{"n_layer": 8, "d_model": 768, "n_head": 12, "n_kv_head": 12, "head_dim": 64, "d_mlp": 2688, "vocab_size": 50257, "activation": "tanh_gelu", "norm": "layernorm", "norm_place": "pre", "norm_eps": 1e-05, "positions": "learned", "qk_norm": false, "attn_scale": 0.125, "bias": "all", "tie_embeddings": true, "parallel_block": false, "init": "trunc", "init_std_qkv": 0.0238, "init_std_o": 0.00594, "init_std_up": 0.0238, "init_std_down": 0.00594, "optimizer": "muon", "lr": 0.00144, "lr_mult_o": 3.0, "beta1": 0.95, "lr_head": 0.00639, "warmup_steps": 200, "schedule": "wsd", "decay_fraction": 0.846, "decay_shape": "linear", "final_lr_fraction": 0.0, "batch_tokens": [131072, 262144, 393216], "seq_len": 1024, "doc_mask": true, "train_tokens": 971000000, "steps": 4239, "dataset": "wikipedia_en"}
MLP neurons of a small language model. Each row is named by its layer, matrix (down: output weights) and neuron, and shows model dimensions 512-607. Each number is 200 + 30 x the weight over its row's rms, rounded and kept within 0 to 999.
A block is one neuron, or neurons of one layer that tend to fire together. Before each block is what it responds to, as a language model described it from the Wikipedia text at the highest values.

Responds to: Inside parenthetical values
L2.down212,211,204,169,201,188,149,167,237,154,206,163,195,211,251,190,219,150,217,225,224,185,183,192,222,222,236,167,196,220,172,210,268,197,204,168,176,195,225,236,235,186,213,195,199,201,237,189,227,220,194,226,174,256,170,184,206,204,218,235,190,188,238,186,213,222,165,220,233,203,245,188,181,215,164,227,189,200,194,208,194,217,211,157,143,197,194,160,186,176,173,211,205,194,184,205,178
L2.down496,140,195,163,182,201,191,242,205,207,204,165,218,232,234,234,158,186,152,255,192,200,244,183,193,191,201,239,252,258,172,189,222,160,177,158,213,212,264,257,240,218,222,251,227,205,260,126,217,246,262,224,203,218,151,181,203,208,189,186,195,233,166,204,197,167,167,175,219,188,208,205,189,181,186,190,263,162,219,138,201,236,211,196,206,157,177,195,174,178,196,236,231,197,209,194,132
L2.down1159,213,243,197,192,144,215,210,205,238,200,207,172,164,192,230,152,173,207,214,208,174,193,196,176,178,170,170,200,133,138,215,186,212,231,189,190,215,256,214,172,221,192,199,235,154,237,205,247,202,179,168,200,273,170,154,223,223,201,190,218,194,217,222,215,219,181,195,187,178,199,155,203,229,192,176,244,175,195,192,195,242,217,236,146,184,206,220,185,152,158,243,223,175,221,228,242
L2.down2544,195,167,163,222,218,138,171,251,172,190,134,177,170,183,238,235,219,206,210,189,150,224,169,178,244,183,181,178,152,227,200,210,188,219,180,138,213,212,254,193,191,232,250,173,182,225,224,295,225,248,229,171,234,130,178,198,214,228,227,175,157,169,171,160,226,144,184,209,215,228,181,170,228,184,205,154,213,253,207,179,201,215,167,182,128,250,185,165,154,186,140,249,171,235,219,206

Responds to: Inside-title function words
L5.down81,246,202,188,196,206,267,196,190,206,182,166,164,200,237,196,223,194,185,221,231,213,190,200,190,240,189,202,220,184,134,169,187,241,174,165,205,136,214,167,196,163,215,163,224,199,243,205,197,201,184,196,178,168,212,194,154,158,210,194,189,213,183,195,218,141,202,181,146,199,229,229,221,244,153,203,241,194,238,173,233,214,170,188,187,233,181,206,182,202,242,228,153,223,158,212,224
L5.down140,209,221,216,243,160,213,139,155,203,145,281,193,177,205,214,249,240,221,175,135,215,226,227,179,185,197,156,204,165,174,184,153,226,188,207,193,218,148,186,204,179,224,199,147,195,149,198,258,193,229,211,152,230,195,163,213,190,160,152,177,153,205,182,203,166,184,200,168,235,215,151,180,186,161,179,182,167,177,193,259,178,208,169,206,116,218,167,160,246,143,186,184,204,196,196,236
L5.down799,219,203,199,191,210,181,245,250,196,217,221,175,161,177,211,268,198,188,211,208,198,186,163,216,228,160,265,211,184,188,228,195,146,224,201,228,170,145,170,159,198,186,203,157,162,173,178,241,232,212,215,209,215,222,227,233,234,187,206,182,202,206,218,196,223,165,221,256,247,204,200,210,233,205,253,196,159,132,175,247,185,204,207,235,192,179,204,224,186,233,194,202,212,180,174,194
L5.down1135,210,202,196,213,181,220,208,218,200,202,210,165,167,190,217,169,185,188,209,148,167,205,162,185,211,160,185,241,228,182,214,215,148,261,222,208,198,144,207,188,210,193,203,243,205,232,185,195,182,184,219,209,200,202,212,196,177,206,216,184,221,184,198,245,212,173,214,171,184,199,202,189,208,220,205,232,187,198,199,229,229,212,224,188,244,230,215,195,202,181,198,157,140,205,176,202
L5.down1506,212,222,227,185,197,228,200,225,248,210,183,185,242,217,221,243,203,191,256,152,152,168,171,208,216,205,197,197,168,207,203,216,195,208,216,226,233,210,229,197,160,220,184,249,203,220,212,224,230,261,232,224,231,227,205,167,189,187,222,182,207,181,191,168,180,194,174,175,228,172,168,210,227,139,173,235,204,227,154,250,222,226,173,192,195,170,166,152,213,194,240,181,228,173,242,237
L5.down1677,187,161,183,203,186,218,183,261,237,222,233,215,181,205,189,243,214,196,233,218,148,223,188,175,222,215,175,196,152,200,174,167,158,231,204,256,185,242,243,229,175,209,209,161,240,228,231,191,195,229,205,198,150,183,238,215,155,212,202,227,242,185,169,230,183,216,233,192,215,188,227,186,145,178,193,195,224,232,222,229,253,222,236,239,247,174,220,178,244,223,204,183,182,181,176,222
L5.down2188,206,195,172,221,174,216,150,224,163,231,198,180,177,222,241,234,238,185,213,234,185,150,190,196,248,187,201,168,186,175,166,172,264,237,194,171,173,244,209,203,225,215,161,208,200,235,170,198,168,251,209,185,179,213,188,192,169,200,248,186,174,216,193,153,216,209,161,207,239,180,261,207,215,212,157,192,221,177,211,209,164,255,215,167,164,227,155,230,153,170,216,179,227,274,227,224
L5.down2340,170,192,225,204,230,178,186,223,206,218,200,195,193,179,202,215,181,177,212,232,177,193,165,236,179,177,183,288,280,268,202,227,224,229,162,331,186,224,182,211,156,202,175,184,223,178,204,185,242,248,182,206,215,214,199,178,213,231,148,163,201,179,194,198,153,251,224,189,164,206,160,185,170,201,143,183,187,229,174,166,194,220,208,184,161,65,169,241,232,173,234,152,188,216,198,161

Responds to: List-item continuation
L4.down2022,194,167,145,210,193,202,229,235,211,221,136,192,250,215,137,235,181,210,180,241,189,210,144,224,227,149,145,187,201,215,194,186,215,161,200,234,168,200,250,233,261,220,153,218,246,213,262,192,190,249,211,175,183,194,223,195,205,161,226,211,213,173,205,205,218,200,205,178,166,186,143,156,213,218,190,195,222,260,219,188,239,267,194,223,160,221,183,196,188,206,220,165,211,205,184,188
L4.down2681,167,174,186,166,175,158,237,219,248,184,185,154,241,125,207,178,181,198,207,200,212,257,174,253,215,159,188,144,184,211,269,180,184,206,169,192,217,216,243,207,232,237,183,262,221,207,275,171,181,235,172,233,198,191,195,219,201,149,234,216,220,210,188,183,191,189,273,239,183,217,103,236,194,186,217,143,250,184,205,184,254,228,197,211,197,168,192,220,168,219,181,140,212,199,163,212

Responds to: Name comes next
L4.down530,246,197,241,200,209,198,222,225,219,209,176,161,198,203,164,196,214,147,211,236,224,201,192,144,184,174,170,233,172,210,215,191,201,220,171,205,165,191,196,207,221,213,174,190,175,223,202,189,145,224,151,237,162,140,124,204,161,194,254,209,242,215,184,201,169,191,204,117,179,187,273,240,174,236,169,204,191,225,214,210,246,200,211,208,189,143,204,213,223,182,189,188,257,177,163,210
L4.down1491,234,198,186,239,237,254,261,205,173,214,239,163,208,187,184,190,207,228,276,213,196,209,231,225,187,197,221,161,202,229,226,231,194,149,170,253,210,231,206,197,164,212,241,219,216,221,240,234,157,223,171,222,228,195,166,196,185,246,228,143,202,189,165,162,206,212,230,189,233,191,249,238,193,214,255,205,208,165,233,184,222,196,191,191,210,124,262,221,227,205,238,175,236,203,152,183

Responds to: Inside proper titles
L4.down135,213,206,240,217,193,195,217,206,262,251,129,148,222,207,181,184,206,219,202,183,207,222,238,138,123,244,178,183,204,198,227,193,210,181,237,166,184,184,172,221,242,186,188,198,169,209,227,210,184,223,238,221,207,163,174,231,209,188,156,218,210,225,164,167,219,215,170,203,219,159,143,210,178,190,209,182,214,157,215,190,157,191,245,167,197,229,110,185,187,229,174,216,182,309,196,184
L4.down1432,206,274,216,189,228,184,171,196,159,224,152,211,233,231,189,270,160,150,177,197,160,183,219,115,208,223,163,187,178,234,172,167,202,207,239,229,194,135,188,198,128,191,116,184,203,267,212,262,222,186,179,181,195,159,218,187,188,171,216,218,243,205,202,158,198,206,194,229,173,264,200,207,197,168,191,230,151,228,153,289,196,230,165,162,193,170,221,238,222,184,183,267,202,151,225,238

Responds to: Entertainment/sports role nouns
L2.down419,200,210,186,225,186,196,196,166,214,242,155,201,177,229,145,163,255,187,177,167,207,177,174,275,181,158,190,261,198,248,221,146,256,212,198,213,189,176,268,158,178,294,190,165,261,191,207,217,124,147,213,247,217,280,162,214,211,172,211,171,200,178,140,205,189,205,149,245,202,161,233,226,219,196,207,205,234,237,188,163,190,192,196,232,224,177,264,163,235,153,195,205,243,180,200,184
L2.down1434,194,230,192,289,199,229,171,202,259,233,199,244,235,164,204,129,191,179,189,237,224,248,160,178,134,194,136,168,178,165,174,181,216,114,204,206,129,197,193,187,207,193,241,215,205,159,271,248,202,199,181,211,217,201,199,222,202,189,250,149,180,179,197,182,211,199,155,268,210,208,196,221,166,189,197,163,197,180,210,189,208,238,220,180,205,198,230,234,239,182,223,218,142,195,212,177
L2.down1546,190,134,219,253,222,253,213,240,198,200,210,203,246,188,204,185,193,181,213,215,188,147,225,213,211,158,206,129,176,268,191,179,138,177,188,197,242,213,208,206,207,223,158,184,197,197,182,213,188,239,193,203,183,188,168,217,203,221,183,232,189,226,229,197,206,181,164,197,185,191,202,155,204,239,184,153,206,255,199,182,179,174,247,241,239,194,202,233,238,186,224,202,162,217,235,181
L2.down2223,244,201,235,257,280,187,240,234,208,207,246,175,180,196,219,195,170,221,237,187,214,231,198,202,218,165,236,204,178,205,201,223,189,225,199,150,162,170,155,185,160,194,210,206,241,195,223,150,183,185,177,148,248,186,224,198,226,190,201,206,185,226,163,230,232,157,177,181,218,225,184,236,208,215,185,213,201,142,158,277,207,227,252,209,203,217,187,185,225,192,163,186,245,175,157,210

Responds to: Before a work's title
L5.down18,229,172,209,176,215,229,195,219,174,195,181,173,169,227,152,222,259,142,171,180,179,210,234,205,205,199,193,192,201,210,196,210,146,220,294,211,194,218,180,204,158,172,174,220,193,272,184,197,162,211,217,141,178,257,161,202,173,240,182,232,154,206,227,169,193,210,197,248,200,240,210,171,236,232,144,192,236,226,234,215,162,248,153,218,188,205,192,148,195,212,176,198,189,261,206,159
L5.down432,200,192,231,207,215,220,202,166,246,156,145,221,216,197,222,176,197,208,245,160,202,178,240,189,143,256,144,220,122,219,194,177,181,247,221,251,215,201,238,187,184,196,219,183,229,245,198,198,150,199,212,219,197,166,164,192,161,218,216,176,177,166,206,204,164,216,178,240,236,164,233,174,214,192,211,233,176,205,194,176,223,245,181,211,211,230,222,157,206,199,181,190,166,223,168,189
L5.down1391,230,241,228,182,231,159,207,164,200,252,186,174,165,216,140,212,166,192,169,219,185,219,175,209,196,193,174,213,227,202,215,217,241,265,185,216,197,208,197,258,200,221,213,132,175,199,173,149,167,196,170,193,285,167,158,204,174,225,209,181,200,242,201,153,224,201,274,202,131,180,215,203,195,172,148,200,210,168,239,175,244,201,165,204,187,165,154,206,235,220,179,131,206,215,219,141
L5.down1828,209,201,180,158,210,234,210,190,241,189,174,184,234,154,257,166,206,203,227,207,202,246,198,204,224,117,247,196,207,165,193,185,219,181,235,248,205,228,193,175,241,150,256,187,153,189,227,223,186,240,188,198,210,234,222,211,184,189,213,240,245,171,152,188,127,164,147,193,178,244,170,187,210,175,175,217,262,114,240,171,213,177,167,188,242,205,223,177,211,152,227,173,209,240,212,173
L5.down2014,176,232,169,221,201,191,233,215,210,230,144,222,249,198,189,210,200,211,200,159,214,199,173,207,201,172,180,267,218,210,197,176,192,242,203,271,243,190,231,231,193,213,173,205,166,194,257,233,185,213,161,191,213,206,198,215,214,203,200,223,195,180,183,194,215,185,160,218,200,185,131,157,257,241,136,193,208,166,227,175,168,214,164,286,203,176,191,224,144,182,193,183,202,213,207,239
L5.down2021,228,235,169,203,164,166,148,182,224,189,194,197,243,211,167,247,210,203,210,220,195,181,214,158,210,189,190,226,229,242,230,231,220,209,206,233,175,202,199,208,173,190,187,242,227,221,244,131,188,156,176,209,194,172,243,155,230,190,216,187,177,254,209,161,198,198,187,156,170,148,234,209,204,208,213,176,223,244,197,223,205,186,184,244,147,125,220,204,195,253,205,152,191,224,170,246
L5.down2321,224,211,129,232,207,193,239,201,244,209,191,164,200,228,187,263,210,204,197,158,212,146,248,248,223,203,223,186,219,173,217,237,223,210,212,234,185,217,230,198,206,219,183,204,186,188,214,202,189,198,232,201,245,175,201,184,115,222,198,203,191,153,203,130,190,188,180,198,188,127,241,229,186,169,180,185,200,186,203,208,183,181,179,245,183,272,174,146,225,206,205,188,207,187,203,208
L5.down2583,180,222,227,248,197,138,200,176,238,253,187,215,209,184,185,219,247,209,258,213,208,143,222,192,197,201,206,191,191,194,213,164,224,199,194,186,169,255,185,242,216,185,163,200,196,199,217,186,208,207,190,206,145,230,182,235,185,174,220,212,213,211,147,141,226,192,192,172,235,215,146,157,202,154,181,187,206,208,240,247,225,220,161,245,204,163,141,179,194,214,167,234,184,236,169,151

Responds to: Words inside titles
L2.down298,191,265,223,195,221,230,149,186,161,162,230,157,204,161,171,202,217,185,204,212,148,203,194,143,201,200,166,183,187,216,148,158,163,198,211,244,241,254,155,156,164,217,186,187,190,194,193,273,213,199,199,172,195,175,222,217,209,149,219,194,201,187,245,212,225,166,176,237,197,209,245,186,217,173,225,169,188,205,210,197,214,168,170,197,151,264,176,193,239,226,169,270,196,196,210,157
L2.down512,205,231,136,241,198,278,179,210,217,186,192,216,163,177,173,210,211,198,180,173,141,179,167,200,179,179,182,214,180,217,203,184,228,229,193,250,158,157,201,205,216,171,208,251,189,221,151,205,224,174,158,202,260,192,146,192,163,217,199,220,181,190,131,150,219,168,212,202,206,250,242,131,189,208,190,186,134,214,221,188,220,268,229,211,164,196,178,203,224,212,211,244,213,215,235,170
L2.down2001,202,248,229,218,195,225,155,220,183,211,197,220,189,201,168,215,199,184,194,195,196,213,247,203,195,198,177,195,226,209,208,178,212,182,226,278,204,170,177,196,184,151,179,160,170,234,207,244,226,180,242,173,232,190,208,209,208,179,227,215,204,186,247,135,262,179,223,236,220,195,172,176,189,199,206,201,178,198,219,230,225,267,233,209,159,217,169,259,201,212,144,255,170,232,240,177
L2.down2220,230,230,238,182,230,255,227,231,216,181,184,200,161,226,174,197,205,171,230,257,231,212,204,196,172,236,196,150,154,180,221,184,267,197,170,193,179,231,197,189,172,166,194,209,166,199,233,202,182,165,202,163,192,146,224,169,183,228,211,189,206,176,169,246,230,197,214,178,226,184,203,223,200,245,242,169,168,185,148,196,191,190,167,176,204,166,173,270,194,187,237,190,178,159,196,205

Responds to: Biomedical receptor terms
L2.down1353,182,151,216,136,242,201,176,216,186,231,225,192,199,230,230,234,171,202,184,189,215,222,210,191,173,202,159,183,187,194,193,282,213,205,224,204,229,206,220,213,193,158,212,183,174,212,183,208,150,196,163,202,145,205,171,238,198,200,269,200,206,175,176,254,138,190,196,207,238,152,177,197,235,201,224,157,248,209,217,239,239,194,195,200,215,177,153,247,231,207,204,239,180,201,270,203
L2.down1777,159,174,176,203,202,256,219,248,231,168,207,185,202,226,198,193,251,278,180,195,201,178,203,197,211,169,229,165,178,166,203,245,233,237,224,144,222,228,235,199,165,194,248,212,229,273,256,158,208,245,168,223,176,153,128,129,216,270,204,227,189,207,193,204,173,218,190,129,203,249,178,141,202,155,155,180,220,219,255,203,235,205,219,193,296,152,201,247,246,226,227,217,224,197,149,183
L2.down2618,206,193,180,206,211,131,167,150,244,220,146,212,182,155,233,219,209,162,180,182,189,229,258,177,229,266,131,203,173,160,205,186,192,198,205,215,221,228,172,155,203,166,190,212,195,212,174,168,253,173,170,246,169,217,221,257,190,163,275,213,236,219,198,169,174,229,207,221,197,195,273,226,185,219,229,169,163,204,187,193,186,187,207,198,194,201,187,188,255,241,198,208,214,248,214,178
L2.down2640,173,218,214,168,169,161,190,231,214,188,234,220,230,192,199,231,175,201,178,201,254,199,235,164,215,244,237,161,117,220,206,229,250,192,210,177,166,164,188,170,182,273,175,225,197,228,207,197,224,243,191,211,221,231,220,202,196,178,212,220,229,179,187,228,213,154,157,219,200,195,201,153,196,158,194,173,235,246,184,186,227,216,213,186,232,199,97,220,179,204,169,228,156,185,209,205

Responds to: Medical term fragments
L4.down1012,190,170,162,164,169,235,125,175,225,231,201,184,136,148,178,230,192,235,194,135,229,199,220,174,188,239,209,202,180,205,174,232,190,208,192,207,169,218,236,218,213,202,208,170,222,234,180,215,138,207,179,184,190,184,194,200,173,228,241,252,246,180,192,137,150,228,205,185,235,150,207,203,280,188,225,156,198,223,231,208,193,252,261,162,204,158,157,205,226,182,244,151,209,232,244,209
L4.down2598,216,225,150,198,192,206,135,180,199,237,243,200,225,162,214,155,185,227,203,181,247,214,222,186,192,199,182,168,181,232,194,201,249,153,171,204,219,167,216,181,217,234,169,218,208,182,233,157,219,202,214,181,199,151,232,196,268,201,218,244,148,181,205,202,178,215,180,201,192,222,163,144,192,170,279,218,212,196,177,162,163,184,187,145,194,197,176,135,195,144,216,204,163,203,189,175

Responds to: Closing parenthetical items
L5.down257,193,208,157,170,176,233,202,186,173,267,167,195,224,215,247,176,150,213,193,187,239,215,220,206,138,184,224,185,248,153,224,220,204,189,151,150,163,165,228,185,231,188,139,193,195,186,277,224,220,219,249,182,149,252,190,237,216,214,167,248,195,217,218,189,202,262,208,173,227,208,158,188,199,201,196,230,215,168,238,210,230,197,157,125,174,241,250,216,167,216,216,210,175,164,219,178
L5.down1168,116,240,202,162,163,188,186,216,227,213,199,221,206,210,186,186,230,276,191,170,187,149,203,159,206,165,180,196,215,193,245,205,210,209,248,236,212,236,190,191,188,204,226,210,242,208,208,228,182,139,219,204,183,196,202,206,198,220,249,250,260,228,180,189,207,154,182,200,188,161,199,180,217,185,221,211,184,191,139,197,206,228,189,162,145,222,236,200,212,201,173,186,150,167,192,181
L5.down1466,218,203,230,172,167,203,187,177,255,237,229,209,204,144,202,229,207,190,182,210,218,172,159,233,186,246,223,182,197,121,205,211,222,205,181,203,248,242,157,236,178,230,199,186,172,248,151,195,184,178,179,169,157,170,226,224,138,224,177,203,212,153,204,156,248,209,237,203,183,162,190,187,166,231,218,221,221,175,211,128,194,242,157,184,186,185,138,213,219,228,197,204,220,181,244,211
L5.down1468,191,177,211,181,165,194,219,189,213,149,260,202,203,229,203,155,186,241,239,156,235,211,186,205,200,126,229,199,193,193,189,184,231,252,216,149,248,156,133,149,156,227,228,196,226,229,201,213,213,193,199,192,169,203,184,180,147,215,203,217,230,149,148,222,153,224,219,156,252,180,203,260,189,214,192,177,183,213,191,170,257,223,153,198,152,133,178,155,235,178,173,211,212,201,234,188
L5.down1536,189,209,185,216,217,230,201,188,232,230,260,149,176,154,213,221,239,199,207,175,166,206,222,218,178,137,209,160,246,174,131,193,198,214,164,221,164,188,184,225,239,238,240,177,236,187,268,176,213,164,177,217,231,192,204,174,188,169,209,209,176,143,181,210,169,212,213,145,216,201,234,211,252,208,199,196,205,143,215,213,216,236,172,188,198,182,179,218,206,85,209,154,244,174,201,177
L5.down2116,182,194,191,241,211,216,243,203,198,236,180,107,245,190,221,177,224,199,200,178,215,205,232,155,194,177,138,172,193,220,210,194,183,208,187,160,223,248,210,204,219,245,203,174,200,230,179,169,208,236,208,132,255,198,177,174,188,187,186,216,226,199,201,169,211,228,177,161,157,164,140,160,217,232,186,170,202,189,189,201,248,204,189,184,202,221,175,218,157,196,171,203,181,212,221,210
L5.down2568,192,204,243,159,206,191,220,202,216,192,217,222,188,196,185,195,184,210,224,214,188,200,160,221,199,196,218,221,176,227,168,200,203,159,179,210,223,192,178,191,221,208,226,143,204,175,184,170,210,222,231,175,228,153,158,213,177,214,202,222,170,181,201,228,216,227,193,226,210,132,180,243,265,217,190,221,201,210,227,252,178,174,208,213,149,204,177,137,244,203,225,251,246,262,208,186
L5.down2658,204,192,201,202,215,222,235,166,253,231,215,117,191,150,200,250,201,167,188,193,217,185,192,227,182,215,203,161,230,222,143,202,209,212,218,211,218,192,223,204,180,223,176,196,181,221,217,161,189,169,182,217,201,165,209,189,244,219,169,210,206,198,180,138,203,245,201,184,186,216,113,157,199,216,204,202,262,207,199,159,252,247,190,181,189,164,188,204,243,216,235,241,221,233,212,195

Responds to: Medical conditions and education
L5.down734,197,219,200,189,184,199,190,193,186,189,153,177,144,163,205,254,271,157,170,184,298,198,219,158,151,188,252,205,217,174,188,228,117,201,206,194,189,184,187,187,197,157,162,211,190,194,195,210,211,170,218,247,188,206,201,191,182,222,210,257,123,211,188,189,166,277,201,209,193,200,215,247,197,247,215,160,234,228,186,148,174,193,232,152,115,149,201,143,204,198,176,169,187,212,249,186
L5.down745,222,188,141,186,205,229,162,182,225,161,208,163,223,195,157,191,234,178,220,185,178,222,222,189,262,203,284,209,211,212,178,219,228,188,237,217,236,191,209,235,186,184,182,204,179,141,203,168,278,260,260,133,185,193,142,193,180,176,219,241,162,141,212,200,201,237,195,234,165,234,234,183,257,179,215,205,151,203,223,200,156,160,190,215,262,178,192,211,215,180,246,196,206,242,222,191
L5.down891,187,200,200,214,225,163,204,217,167,253,244,247,270,143,245,211,221,190,178,206,237,233,236,212,174,181,196,185,173,204,252,258,215,189,167,194,225,219,207,196,193,180,180,225,247,144,161,181,195,186,205,221,157,121,181,191,177,244,190,194,188,211,250,164,154,206,192,178,176,168,242,183,292,187,239,168,173,217,188,185,222,194,230,107,181,223,227,195,182,146,225,224,209,182,200,201
L5.down1120,201,229,224,238,189,172,210,245,199,159,188,229,265,231,171,246,228,215,194,190,193,230,179,207,199,212,181,247,242,187,223,173,200,204,179,168,222,173,245,177,200,148,183,246,186,163,265,197,214,232,192,193,245,197,142,230,168,183,255,203,253,182,186,196,249,156,193,166,232,208,193,213,173,149,208,272,119,247,214,172,220,203,192,186,176,179,233,200,164,195,238,203,186,177,213,215
L5.down1254,237,146,185,198,185,174,220,239,159,205,203,197,216,247,207,170,218,145,224,112,163,201,219,244,195,186,247,187,180,197,202,155,198,234,188,182,267,179,193,256,210,219,154,222,208,248,188,138,170,227,173,216,119,198,212,221,179,222,144,200,178,219,197,185,187,198,213,194,150,155,194,201,185,229,232,201,225,179,181,207,216,196,226,168,233,191,161,230,200,206,170,184,195,222,196,159
L5.down2277,172,190,169,183,171,212,205,210,220,301,169,185,196,168,170,190,257,174,192,183,185,223,246,217,213,203,193,189,210,209,245,207,203,210,192,140,213,192,204,215,137,217,224,188,197,199,223,156,203,201,207,162,214,164,157,184,168,161,170,191,176,146,224,184,178,240,213,172,223,179,174,174,214,237,213,177,172,206,237,238,259,185,189,160,197,183,194,196,157,180,209,206,248,236,105,183
L5.down2483,181,153,184,160,215,204,154,212,223,221,199,238,174,175,167,196,153,208,219,176,228,195,247,154,192,194,253,184,192,214,196,176,189,196,173,182,207,225,231,184,225,215,188,246,147,232,209,203,219,212,221,233,172,183,221,191,152,225,206,180,128,191,211,179,215,210,188,180,219,187,196,196,238,219,233,145,209,181,110,197,229,220,259,202,178,194,181,181,170,203,227,239,171,206,172,252
L5.down2650,214,218,149,230,173,209,218,242,161,234,179,198,144,138,215,158,183,152,200,218,233,164,193,137,180,202,207,200,256,219,165,241,198,193,181,206,198,175,186,161,187,156,178,195,198,183,198,228,234,269,199,193,219,235,281,230,192,209,220,182,176,213,171,219,152,217,196,178,194,225,183,209,211,219,245,199,198,187,178,222,226,207,194,208,252,210,216,178,180,224,190,231,182,212,211,176